From a checkpoint of a small transformer trained on Wikipedia: learned and rotary positions, untied embeddings.
MLP neurons of a small language model. Each row is named by its layer, matrix (up: input weights) and neuron, and shows model dimensions 0-159. Each number is 500 + 40 x the weight over its row's rms, rounded and kept within 0 to 999. Numbers have three digits each.
Before each neuron's rows, "fires after" lists the tokens most often just before its 100 highest values on Wikipedia text that the model never trained on; "fires on" lists the tokens most often at its 100 highest values on Wikipedia text that the model never trained on. A number after a token or word is its count.

fires after: "." 54, "," 28
fires on: "6" 17, "9" 14, "7" 14, "0" 12, "8" 6, "4" 4
L7.up443:532487532471462547497514501476477497472522501502468490523501506472549491472542571524522456520516469440508549500505479413472537492528484472504547547555488505452531472477508533466470561557498548498563491475500498503537454517441492505548493497519674468508525513597507471519522536542528516550453492549531475528479462568556521608506488443568534465500515423520597462541543484474470458541534536454524506523515501443506570490480517516516487554479434454548457474475503386575506476490542434

fires after: "d" 26, "Dr" 9, "St" 8, "br" 7
fires on: ". " 26, "'" 11, "on" 9, "ing " 5, "; " 5
L4.up405:557496513528496511580429453486507460420532523468487503528539518509541515465545459467486453470439538505522415574530422468528479484474466498531446524512452529437420469520472516502475500495517525494500559499573444525492439411513512462570533482444529520532470502452569531549494448434509516523530543526566477520386459540433524464526468465480510499485537494539493490549555540508519484529480501521500534445450455478438496493492418486477535475442454440458545446455527449558444468503457441

fires after: "; " 17, "0" 14, "." 9, "7" 6, "-" 5
fires on: ")" 35, "0" 21, "|" 15, "." 8, "8" 6
L11.up343:446469485503555541394463579542476600470472477567492516559540472440543494472528515409509479481525522503569471482422563499527472456483503503521458492479466555496529384505477590480497512477508478478443470531486559537451485531491554480451449439530525493500503597538526546485461442524509497517478529446500540517504507511556447540517553468552531506483584468513488490544481484515506564594464458469489506500497453450522506523447513517442444479523513524445466549522541544440530547528471488

fires after: "| " 50, "–" 12, ", " 5, " " 4
fires on: "0 " 40, "based " 7, "|" 7, "1 " 6, "tri" 4, "3 " 4
L8.up595:429493498500581508544555513495504513480540448562529497470511503544513482555549484494504435466547576450511502483554519500451494521428493522474508457482471482557589478495492526552604435476445495480526498536540515485530537508476495591501522533457603519462548464540515552492463451459498573485512477558501534497480446570489503476540495481472491448487547455508504551457589517557546481509471538478483498505505479518509539542505461594474476531534519545433537571548560539376500545512466476

fires after: "|" 18, "in " 18, "==" 13, "In " 6, "." 5, "one " 4
fires on: "\n" 33, "195" 9, "May " 6, "and " 5, "of " 5, "\n\n" 5
L4.up368:526559486424468561507496449476459499482468557453535510522485491462482453517559427456464514601463456547576431500478447541514525461430507481561550548533563472433510511512479508513492488475536495552466492494473482446476471494503512462458501467514472487462570548478587426511434509487476551524425490538500472457444463460487434507577501528549470521509509510520482514486601491519510520471539517528560487560549490482576528513484608539499457515527546554507512452555590511551485518512459501

fires after: "Gr" 24, "P" 14, "Br" 11, "Un" 4
fires on: "um" 24, "under" 15, "ers" 7, "el" 7, "uc" 6, "der" 5
L3.up523:506478493510484529506526517533522559524555553515473484503462473438441465465421555469464486495513512499532473464550488551514522497547506443465485501453523501444484558473513509555472510515534549435479500454520554608584527540488465482437535472520504465513563557538512532479495549502551491490558530533421546518556474606484479415463500503491555486507519499536450411528506479493504510492562469523415557552382458478474514473546494538471554387512491452489542503486469471495569511451499530

fires after: "–" 26, "- " 12, "| " 11, "; " 10, "(" 5, "." 5
fires on: "200" 17, "0" 15, "199" 15, "201" 12, "10" 6, "." 5
L11.up528:514471593473553571521500551498453551498409447488478472581515457492489540553556567407512498486586480453483521533537526541476464455539500525514470537508486489484604519564508596464453516522533513469573540534488504524513451503469490538490487520531532502477509512528483437523471477493476509517471511489510462448504533430439510463537478557480548556476476496534549405584452452539440455521449424485554537471564466561490501551521536473439531540515530465480539524509469484492527535555479494

fires after: "F" 12, "B" 11, "P" 10, "R" 10, "C" 7
fires on: "C" 23, "B" 20, "R" 14, "M" 11, "Y" 4, "F" 4
L3.up138:488497507512414488499573569510444535495536465429465525459502533460524512513567501531518504465488454494449457507428497489454449487465486475556487530523475494543527433468565513491536520495525465552529523498519557516499445529475536484470447523508473486449469527493484478571534518479490566482443466593498494476497484463498493468504563492506471475416494511415522492525494491468489499501523506504454443570477560470506469534397547548543462429450449568550598476526451411423505446414553551

fires after: " " 42, ". " 13, "0 " 5
fires on: "|" 98
L11.up289:470481538544517555516510503518473504476539430526495519489535495490472562544508494523538529480500582460551485527379482487495480503481538498531496508439469457594457472524538522487489398518554608526495541530478509490482504491578525527459489517457487495488535418506487536458477500535445468478526512560483493524433535432447554430522495506457477592502511502490497639492525533519556537555493525463489518575513512465479518597433479567548486516512543458488594524520450523509510515519473501

fires after: " " 75, "\" " 5
fires on: "|" 94, "an " 5
L8.up66:473512481530514546547468488487510500448538462539487477532533490552482541445406457513499497412531500450576466468580477573502570500477522551466507460480406441494470530489493584509509495513467504483472490520496467483454543467532557474448512525499478506531434472440448442501488533532480472473482511429500564480525522460532490462599558485479581539510539490461474540441520408501522518485432479509542415528487462502450493464478560494560511479550548446465421538559560520507533501495422508

fires after: "Al" 18, "K" 11, "Sy" 10, "al" 8, "N" 7
fires on: "S" 12, "D" 10, "G" 10, "g" 9, "st" 8, "d" 7
L3.up7:568470489451469538483504484551568481478490538485454450483589553485489488523461466474541551426478506499532416562547502423452503506498449501577527574565514450500512433524530475488527547466465483512543516411530520530458473517467542463532516503442557467496494528530528468616418503475482497532490518496488536467526546411434485462526510461473461457448484558460468424508557458462406484542524463523535449519520541503517510468479492515492445456461472466501486522491449502538506480538593541

fires after: "=" 60, "\n" 17, "\n\n" 15
fires on: "\n\n" 60, "- " 18, "==" 14, ": " 6
L3.up458:512563508504473522529519508509492494492598514447463540483506482509556482497512506537540527562508390484551561491481450504503486494506478467497516468522580526451557499570540438487516472497544479582474492454504528472446505490509497495500534498531465530480491473613502476518467501535501473552492536540442487532467430526551471515537550596480445498462537532465439527444500479553484416462502622513501473465512549519416502588487513466543406556433501498514445488436522444521489431503514491

fires after: ", " 13, "C" 13, "M" 12, "P" 8, "; " 7, "| " 5
fires on: "C" 50, "A" 7, "O" 6, "M" 4, "R" 4, "P" 4
L7.up272:541431463431511533447512535459500541453504479512562529456501481443527488550443455484574574523437478455535458458412502500533479505471500515485538522486504532464522451451570540529524515407454539521519529544543531551484514484458476527493521451491446485468494501485504479490525481559518530515568470509492598477606533471460478490566461512544512478524434527538457520463480505491522581403496524534461505580562457513517496476492521569493443540486545441544550442485518494469549523449461582

fires after: "\n\n" 95
fires on: "==" 63, "== " 30
L3.up473:565512455478476544544472481540472475479537492551463512424476490543507538511510514494461538495449480570504423513483522537521482512482547480457491566458626513454459534549515477517468458498510498532465602488513500483524473489447419451457561529504511582509497503532521503478391450530499565419535524547512490507477454464550474539551424541487538549460590521474488541500563547477484486532523513539498527500485494436448524495481478493486434552438511471493497567458448576534560489469474571

fires after: "- " 37, "." 13, "–" 11, "| " 9, "(" 8, "\n" 5
fires on: "199" 27, "201" 25, "202" 13, "200" 9
L11.up456:497509549664462538493473535494487549547553435518572552523475468418458478475486535481514506445442473501455559446510503440473493495488556525468453528466468492518576465509521568536494579544512509520539397496541478505425491480533534532457465458534569460441523500568556555522522485460515537495442528507525444539460564483475467493504521468533539474499581517497528504443462508481537510534515521455508572453439499508466506497487528548489530513488449417493466476503522473487563450513519553

fires after: ". " 34, ", " 14, "A " 4
fires on: "It " 35, "it " 21, "26 " 4, "also " 4
L8.up340:520604496513408484514460451548491493490442515601567499515541485541517488483492459497461449461557520455532479545529526541440445494465512506448475517565494580507534598448534476537482513491522459516469538502561583515494576484430408543545510528553444534464468566521552528464527553501465542484464504529523537556541503576503446441485467515429511465522481514556493528488541524506448501537500520505516512460532505469612484540494523494578471453482451471504501489468446483497557478485493509

fires after: ")" 59, "a" 4, "o" 4
fires on: "\n" 90, "; " 8
L7.up401:489445468528444466468524524469549502516500466531521596587542501508560533453486587571538512481471539499485496425506438512507444527513426472518557565479532451470457512524551515469488477530461490525513499521518462539450538443461446466500532489537575496509533521472424526505515508530491466491549528603499398551542507484488433505457544509499520475488505513482479421481450494565474487505465586544522603431576519535527459475474555571502498540470474455514525508458495501464495432456536502

fires after: "the " 44, "a " 5, "The " 5, "age " 4, "town " 4, "city " 4
fires on: "of " 33, "city " 11, "very " 8, "town " 7, "val" 5, "case " 4
L3.up550:485483410509533451450571482554459401555514497475567521469471480546489453497544490439524478479476497478452518485450591499513438545575499458458525490514460497481535554501538437440512458502456527516562582534488531549483448551509504547495541512501553486466576516484478462484397486547463497481454487497457546404564482527511557561551468491471540533479502481500487574505465473477503427575532430527529512502499531469541448482558484506510500528500473572457491459507483573495462490562471522

fires after: "| " 26, "0 " 10, "2" 8, "2 " 4, "3" 4
fires on: "–" 21, "/ " 19, "| " 16, "−" 12, "+" 9
L11.up441:573490441516465493524483462509555545461488485533477517502464503442543466416500511498511533546488486444617513491610467548501523512425561500429452519452494547477569469533493530513477577515534524468488436535516508476515496547519533562536513536403511515534492587504543472438521539482421484484475489467474503457459575479507470452498500556491481517569478447499457461456524507432523526529523472564549483509487481537527559530517493527509532470444595498474510459401426536510471520466488507

fires after: "." 46, ":" 15, "Con" 4, "and " 4
fires on: "5" 23, "cont" 16, "6" 12, "7" 12, "t" 10, "0" 10
L3.up487:551460541485408490516511493539506462477455543528499529415487467472487434487484505414517515493449430550458548445532543450501550429502465461505484535511528473485430583524505514491435428484554536482583494488506537495519545527482517434549546527447496513517504455449448497548530501532490565472573527498521529503501506455561460528526407448488549556465474503514564475582545526526471455439542590535531475487539503525447463510452503542435552496529509431458503461515442530489500541472461498

fires after: "." 44, ":" 14, "-" 12, "," 6, "I" 5
fires on: "0" 27, "5" 14, "7" 12, "6" 12, "8" 7, "'" 7
L10.up635:528435484513469555495514456497487397479500515537472455574453466437553565528501571431621471465501485497507489466503516445515575536551484498483435449502523456520479521452516562467476588549533517493466482470474546518532475498503546486479535513513530516492552532427477480554502500516461468526499538557492499465560495486459522502568533497454493498478526522467561474551528519486564407580580512501449487541485476475440440484462427500465468526502526458464405492488551437517447562512472517

fires after: ", " 38, "Col" 7, "Ok" 6, "high" 5, "coun" 5, "min" 5
fires on: "and " 38, "l" 10, "or" 7, "|" 6, "u" 5, "ter" 4
L3.up299:503505554482467517482485454473436489532444498550524513508551527569480471466499547553496516479515530439524460489497487468413476420507568532478474505474567475537480501409532506548533500589489462473469572502485502502598558539552514439468477451542497512476510594551479514498467501594533594473486569495493528524532447500502427442514529414466489579506523471576441519472520517469497468480545468470536529508520487448493512485445547564571540536507509489501562575536494492501456514522520461

fires after: "." 77, "R" 5
fires on: "\n\n" 86, "of " 6, "ef" 4
L3.up356:531484480493543465504546519499538465474432541475504515457461470544492509494477471506497550495477530461528477479489556488488488543473438481491536455425498529556432512432565536453516496534462499418514457536444490445500531497496490514498590526495488557473471465470378440488528528491501500443422405469420545512456464560463519521550505520396434471561503521559524530480453484508507520444567485561450488468523566482575451492527475526466461496472465512493416502587503489558487547477475521

fires after: "." 56, "," 29, ":" 8
fires on: "0" 20, "5" 12, "8" 10, "9" 10
L3.up495:536392474519498495542492446520532448490444430536558524518484491476513483526492512480520515472493483438513526437431498421513497529541498564526510515471508456479463464523500508407511564538489482499514473574490472504528470573446520493504465563521479507512526538477500539528470476434524476456475469533548537569511605510487464567569509498549562490500480479528567433501548488496499404556524538422529445526548457527530498520464517532522447407430481461495544410474528538482452486423515540

fires after: "is " 32, "=" 22, "was " 9, ", " 4
fires on: "a " 36, "\n\n" 22, "an " 12, "stud" 9, "sil" 5
L4.up129:432486487438535593509572513498472419456493491468559559548498487489489473536511502447522517521486458465580482494499481508523539487467508504494537452483517495467460532543538495473428471493487465474515538502490530495579533522514509495504483400451507497511525557525572473474539449485462539549532490551522469490447493554450461490439459547488450449511513448458516452531518500414426479496479579521512504428511440580479534543566484541527547526545458386406487581444514519509521547529506457

fires after: "as " 33, "is " 19, "was " 8, "the " 7
fires on: "a " 53, ": " 4
L6.up586:511536448537514567412452483509505460535544413504486503417422496450483462525492504510515519526448541558469406445488523506446427505456585547420495488454617548484444507519611490488521489508479448529439546489574478538516563497498555503517561515525492547541460453460539460534519583517469481487528517535469481474490470490545503479513509542491568468501478469435547506471529491543473483528506465522498478481558443419487530528474498503482501535498506465488494552509493480519575457499573457

fires after: "n" 20, "," 15, "d" 12, "O" 7, "I" 6, "don" 5
fires on: "'" 66, "’" 8, "4" 5, "beh" 4
L8.up259:495424521463484514532453594530544509512474505482522494525490467450525558480490577542505475475493462448510493478390526472495447533611522510438522458517498493449494501601561560456567535522475517502483580454421520541498495443478501450383508580534502527517462526423516546488457444458514508472535471441526500471503514449490468543523497514450441540518438453460506520557542517560505496533481539447553489486499453492515558503485395499483520528486527541470478457450470537482514483526513482

fires after: " " 64, "a " 4, "000 " 4
fires on: "|" 100
L9.up81:479460532502579576501484483518405547507603490524485512515480487471472496472479518491527531463521464484568478465480482499512509571515535495544476466492510479559455512538532539553518415535547540512503569449483486436548489495471523557470500505483491592489462517467521541477538480496485457498464483583552520462432508495461488531609521479543516595447520556417435537455511483520534486547464579485583483470544461420526519521526521559540486550507532471480504523594503473532519485566534460

fires after: "." 54, ":" 16, "," 6, "'" 4
fires on: "0" 33, "5" 21, "8" 13, "6" 8, "7" 8, "4" 5
L7.up502:552549467497549509452484545557465553456509610530500497498507504473587444518441535505504562475545496569489521495471534493497519491522542580612544506462465498550529515495543513447598497524517465497557550532483435524534496432465475478507606419499540507498511493409460510483569486532515491491443558477589475581531481456484479565546482509534547557473516471523546483556488454493485501489453547493563484526528501432524458493507464519528470548507461456453458510466480497506527501537556508

fires after: "Al" 17, "UTC" 11, "All" 9, "re" 7, "offic" 6
fires on: "-" 42, "ly " 12, "ially " 9, "+" 9, "L " 7, ", " 4
L4.up210:498499526538503539543492502503569567475452524485504464522528532522553542483501418467405441561485527460471485531481497464604492537510541526495440563483497520461562487517476471486445448506545564515487488591555427498539442527514498498532514494478493512577499480462520481536554505448475472495555454455518499499485539497548516445631514487466559476472497424484560529479449510517486470548489571453535551465432434560486425463523522501466520497474490514555490538438528492579571478505533524

fires after: "C" 24, "c" 19, "p" 10, "P" 6, "qu" 4
fires on: "il" 14, "al" 11, "of" 10, "L" 10, "ath" 7
L6.up46:501539526456454412444509490529524537512488579487507447507472488472518465478452472477441524516500533544579431535411531524484495533463459431477517420504510512505500491598540496518510511467454450527506594409466424516580486516511448530508472521536495465490505500503474521522522507494499453504438514455483457510464474513537550452495456522493503489480603528512457528513583517517450540442528412483580471506554493464494551477487513465458521470413451446574557483469497523485545503435481434

fires after: ". " 24, ", " 18, "where " 4, "en" 4, "and " 4
fires on: "he " 35, "He " 25, "lin" 6, "st" 5
L9.up25:474522550519495560528523465416526479535498512559466514494509449524489525468507430501523446509555480480479473489396531434517513475498467539429498477451559469558516452412458495546522457516511379536437512455544524434504555544538503450490488516480501516443499533485511449431475567470482488515499495554507468559487506445510573435532490538450445460488456466492559539419498535522480520601496545477542505505499482567495412434441519508505474511499480479423488543487450491517446481547491465

fires after: "\n\n" 35, "D" 7, "as " 6, "ad" 5, "As " 4, "cont" 4
fires on: "== " 31, "a " 12, "am" 10, "ap" 5, "ay" 5
L4.up564:426498510521516521452526474478474486503488512453571472404473489479496525460518460525400515483551531554518400505569496474497527461494517498598523459478486528506458545462545498529500561472474421533558496536518534491482460472523482510480498422482494424455439523522562431509441504543569443495473460525513475518514539537518537479484484644514506497470509481547511502557485567462482495414545510464501476487543502477515538510477529391512461471503506394473468488522502537520528434455519462

fires after: "\n\n" 13, "N" 12, "as " 11, "is " 9, "was " 9, "became " 8
fires on: "the " 42, "- " 8, "od" 8, "eng" 7, "= " 7
L4.up628:505499455523550536475495513514634502552521481442542536460466564514527511523475530439550458471485483550500471487539477474505434531541497524553469539468460498536521561430577522473421539511561492506479525482503443512436565471458531444549514520468476472511498548410529475582531470506521556498562491491563508464500439514491448460519457488477446432486563456486444565489494501543492485450557566440485522543528505473435459550497519575563489436530499495540549577498510479519543505454472500

fires after: "| " 21, "(" 11, ": " 10, "," 7, "; " 4, "." 4
fires on: "S" 33, "6" 19, "s" 12, "Ta" 4, "Sa" 4
L9.up630:478510533484531519459491413551511538532499493475397500457493415464528514467508512496558531501475554488483544535496470405546533467538504543588517519477455460501542510498537550503471449582503496576483524501518519533479577486602479472409519491409480419550509509492393534543449489513486506475412517457584496485512489501525486507566481472471542494492490480460541545489561479506509517509478508499507476505462555506504554511511511480519523563591471460441486463547593514511566478546496504

fires after: "| " 24, "R " 10, "L " 7, "E " 6, "November " 4
fires on: "4" 19, "2" 15, "1" 14, "3" 9, "\\" 8, "August " 4
L8.up407:458491450449518428446447471514462453495502545533518444422524505517535381513517495495513552485470454502451453539455561499498578558495581487497552426551472526436562497521483486549528476544510495434488533544499523503518486428465534506422559470573497503520534476462524577481444514467470501501527497460492497418532484563485508445448467459629488483508512487506514477498509575487496501450517568544521511517561450461563517489511499493563510475538506442440490514473452472552552536522475493

fires after: "on " 58, "at " 7
fires on: "the " 36, "sh" 10, "1 " 4, "several " 4
L8.up343:559562498496501558581459562548529516511545544445472438528534463491495589457518472501485498573497487467450463533466478505497480477543521488478475477512579383536517549552485500536571464575477444490473485563521479510521529490513505509558566502452534570504469509493502527551457500516475519492469497507512474509444477436445488542475524480439527532474525540548465481496479508537443564479527480442569552463476546467541547531522534475550471465400470433495463510578538612506480459549518535

fires after: "." 62, ".\"" 7, "\"." 6
fires on: "\n\n" 80, "." 14, ". " 5
L4.up175:461480561583527532513445435474504428492545481527484552479527495563468585480535472512523535564413488479491497565476463539508512524531499467485565474442480526496467484549487537546507475476489420432443528472511544527492507466524476465492437494503427471506468516513493467524422471518479521501453466516435528481406545431427466562442492506497471517472542526562522467562471397532497551462478429441529404471479541483561479532550539484487467495450523439526465461561539498503504499472480538

fires after: "." 46, "9" 5, "8" 5
fires on: "2 " 10, "5 " 10, "1 " 10, "7 " 9, "6 " 7, "3 " 6
L6.up488:430441526569564460523510425490506551443461539535446486469522544561507508459506490540511480531498469507437505523496521481444560405552477501476471458601485539448512533509517482505478502541489580454502479530566475550464562484511519550548520466535421527454507509530506547530450464455491524569489493526507516505498537503508562587558487533523504577508558511476540449594500415550480502473558437503495477511472534525498560490509500511492557588458531507509470519483486457553529432411523481

fires after: "| " 34, "\n" 6, "- " 6, "9" 5, "7" 4, "R" 4
fires on: "–" 24, "5 " 9, "3 " 7, "4 " 7, "6 " 5, "199" 5
L9.up224:481516544504468492483510553533508492586477465501450573559492511389395449496517471503471453536562487498536516434486516423458475488504477491484517493573467460387490465472530574532472516518493500491517440505592507528530507515495516523449556460537481505468518530458483518448546525492522501483486539481568522517544518547483546483483524516480487437550499477558507470525523455519443592430560476475537481533483450527457484546539468520544540489552443561417402496510532461502466517433440529

fires after: "197" 24, "201" 12, "191" 12, "200" 10, "–" 6, "1" 6
fires on: "–" 18, "0" 17, "3" 13, "9" 10, "8" 9, "2" 6
L6.up124:449466601501526532483478447474537456485494476466451536549524566470480453492517564502486493534523512466532419514508513454444541518487512543526547478450470453483572449583518560452422524516529544455533441475487501476469520460506499454485468414484495478488508547476543472469468501442461460524469495448564468531503596537480487471475564504488548494477440504481456515484425469459489442448511512441519498535526466484486553491466458535497418448463485516528445403558476478418558542511530413

fires after: "| " 19, ", " 16, ". " 15, "which " 4
fires on: "they " 26, "he " 13, "They " 12, "Phil" 8, "13" 5
L11.up458:501549559576514534512495478492522515541476487497496425498594427410514521529497521478477533498432473486530525493498553420463547443474548466489551554492512531479483541492483451519434458543543457532462481446471523467452458480441444454544472493511409457530479527553477537546548485487554498431480488521552515570518508499513479422552509536534495480468484472557501482542412511538486531494478499504478436555508389569563468572519538502473460533544515416473461443551508497523482487547460494

fires after: "(" 13, "C" 13, "S" 12, "I" 7, "A" 7
fires on: "U" 13, "=" 10, "M" 9, "O" 8, "P" 7, "L" 6
L9.up60:531472528413517533483534469570487622497593489492519489425497550517521478403523454499479513475469510515474483551513493471503545488441443497474419433463466458476512473508515467465517529435516505473528507411555529491471480490539449572542456519455492547554494458500462561538556523453547538565458515496505539566599541567519442532564532505500507506477493454457576531551462508457539503500467498514525460487496525475480501542519493533480464489454439474512544440560477475441462543469508435

fires after: "|" 62, "a" 4
fires on: "\n" 88, "i" 4
L8.up280:467438567435491554530515477423481487454507545540475568540528459501531554468475557573531498543600429504482449505570490485523404504447484450456473511450507540476493571532546548511534542483448497484445510533526482510477497430459544474550442530528490504536515463463462486547489560474526495509429607539495489509492450577465579467560452506472513488484470525477515446569524530501423488516529548512543521532555473485506532513478549531481470502547547556460480469510541451453537442475528506

fires after: "z" 17, "Su" 12, "it" 8, "-" 6, "Mac" 5, "igh" 4
fires on: "uk" 17, "z" 14, "j" 8, "su" 8, "u" 8, "am" 7
L11.up628:562558525508457498506483427481477498422490537489510529499489544466481496463416458557452428472496492485506475437466495465556525449589466469566529466471500602520475482534517545472497526546471531500635450484473538505440434471431553508494515483577530503483472546525446556443442462525521483464447469499466556539474499521495508554466510442533555522494450445468440464439517484509489571529513532512470500420494419519494517460519549470550458492521465508501507563508498501543498474532415490

fires after: "| " 26, "to " 9, "/ " 7, "by " 5, "$" 4
fires on: "s" 24, "6" 21, "S" 8, "7" 7, "9" 6
L7.up183:473553467496461506439529476487505563551472515527438479436554562489532505431488486527484425452563532496469509551502465480480532550490472412497495511548499509521484536552564482493512478478507558502475452569502486521446564436572537497501565535454513499445470487540481538529507450486524539470515500524556519496506558539482462476608540554544525518504531453509506550445550452506499482407544518535500500514500474537518393517453445465478591562532548460522536509525521458468578532550408512

fires after: "\n" 52
fires on: "- " 51, "\n\n" 13, "/ " 10, "of " 8, "." 5
L11.up329:537473557475516491497524469476535453528516513573464472538518456475511486486494464509551457552534511557450517420473499426507509466527541528505509492489535512509486497550500455508539497501560481522475462457498414414461462503533439395481488509456468553526496539485592480544474489511484478538520462435474437472609445541512538460523538517534501491482473382558468589565586528480469501440506528435491514485546540417509556557475451462540492529529447465478480524559531516455495504456523482

fires after: "| " 37, "′" 24, ":" 10, "– " 5, "'" 4
fires on: "2" 17, "9" 13, "5" 12, "4" 6, "8" 5, "0" 4
L10.up331:514499436557531443468553475466504530447488558532431514506460554454513529533520446473499547557504484573482512481590550597400466481525537485506487509408507581483487560509493511489528443468554490459543489548451551502448489546477498487394503481475513452516528485407505460468521479464496547504498495418516468526522466509472473492524570467495578547596497505569515532510483486506504490473519483522580465573493455518512506511475491516510571481585543460548469507440486527543523481458535499

fires after: "| " 43, " " 18, "1" 6, "5 " 4, ") " 4
fires on: "|" 35, "." 17, " " 14, "| " 6, "1" 6
L6.up182:540466541542518518546516519525507507499562516540498498525499505470516423479609557520531562401471518464512471504427500458504455489485473492489528458514478490514511443510510533531418424552473561505406514556488431495488523551523514514511458455546570445453385487467452499510521524516472517478525553482450601459479490502477543541581504538492437427513483495500459468551500490478511431495443499480487508511527510457497569457452494560533531524452449487517426490453563541564518438523475519

fires after: "." 60, "|" 30
fires on: "\n\n" 93, "," 5
L3.up241:554517474444500542486474459513522531494536491480506533516461484520411539464530406527503530553533539479507501513479453543543490515495449465492494504463569523542448386509526504501482483539471510439467438523494447542526498543467531571491477480546478508504491538474411496463516553489486468508461394482545474537486511491484521525570495489473513526441558524521517476526455397577479540557412575548498517439492504453501537570512566526523542494431518551569451472471497437527500504505435590

fires after: "in " 22, "In " 19, "–" 9, "April " 5, ", " 5
fires on: "201" 22, "200" 14, "197" 13, "202" 11, "198" 6, "199" 6
L11.up410:517477488552504475497483529540548454462464502470508491499486537495465551504564547517450445474505522460503519524489456577467481455521517526481479565434536527519526584553450565465512538527494519591461466551518556506470473443448485479503480484476466546408438493546507525468445484481525505463455474562474534552521473493501604465477561458447431532481524476423452490514556546573497564539578546414532542499544444516413492528507478531482527480501455573556521482520537500491559503435534498

fires after: "at " 18, "under " 10, "At " 7, "@" 7, "Sup" 5, "released " 5
fires on: "the " 52, "s" 7, " " 7, "erc" 5, "on " 5, "ered " 4
L4.up479:520556515433486529507509466521531492487521492448461418466524510486495573537495467424487555507491462563502464527458482527500482458529454490474541511542521511516476554573522481449525470492491552542553538542507461476513438480602509494418635532413452497529393434466508417527502488490485479555498454447495466507515506467491458502515495519498502520456532481557566499448536526542452419479560499524539475457478541480494476518513506531573503568506519476572480536541465493443520510444511594

fires after: "=" 34, "." 18, "==" 15, "- " 6, "\n" 4, ")" 4
fires on: "\n\n" 73, "\n" 14, "Website" 6
L3.up134:506527497445500580481508509578488509515534509562548499435511487474527473490479421450562496530518455487546519564543501430498469453482394444477536479459561534553502473506548482497483481509477528565478442515475489480474534505529460563524501546446509502528531544555536445494494575526407523492538535489476477489501530503434546594588458467564513511528471474581475591533457475546511472468508551565555470503488475422531505510512537543491484541473537469512478463485469478418497586488443527

fires after: "the " 36, "a " 14, "The " 7
fires on: "most " 16, "population " 14, "very " 13, "total " 7, "only " 7, "following " 7
L4.up434:450472504509467424414521513554473485557539498524500496480516484491461576460516445486471506524488437506502534493507576553464470470436509484497495470430425483503426494437579506440560493514455514498569441512463460489499525519504526505453577502498378532517536466454507523521449464480430537480497474525525530487473538524523506512516408575515527522481474454564519488500507491530443532508483485459546561446563491450592562478492460466486407522440522573547512510490474550479443534522465457

fires after: "| " 37, ", " 12, "+ " 4, "t" 4
fires on: "4" 17, "2" 9, "15" 8, "9" 7, "55" 7, "3" 5
L9.up528:466455523493516477423530446480469576488559535518499463583518506533479454541530521493493523549485540445507462505439575499487532556529516522550490491568539538556440514556469520425499536532512522460519364531489522526401572554468509558502557487555550524499500508548576505493520455504491490481491510544519479490475505528461472564508522534547528541515509484436520545466453543489527495493500519508532517461499554494534540522546519563553559545486448475531541495378507425502580542491446529

fires after: "F" 10, "s" 9, "C" 9, "Rev" 8, "f" 8, "rec" 7
fires on: "i" 16, "of" 12, "ur" 7, "al" 6, "==" 5, ":" 5
L4.up339:487550458558447433436496485377512568487560472488508499507441436489505488492459538494429555516480471492539491527546612431487510423505554494536532472432539471562470464560537435462552477515494515527540528462530533434554449503507494465525509509488467451584471517536541560541526536497536520512510464384430507516468553490503535508547513484509556495489566481536515498530516515561477548486488502472442528479602464453503519551441473489507478507545465509452448463498527530529509511480474534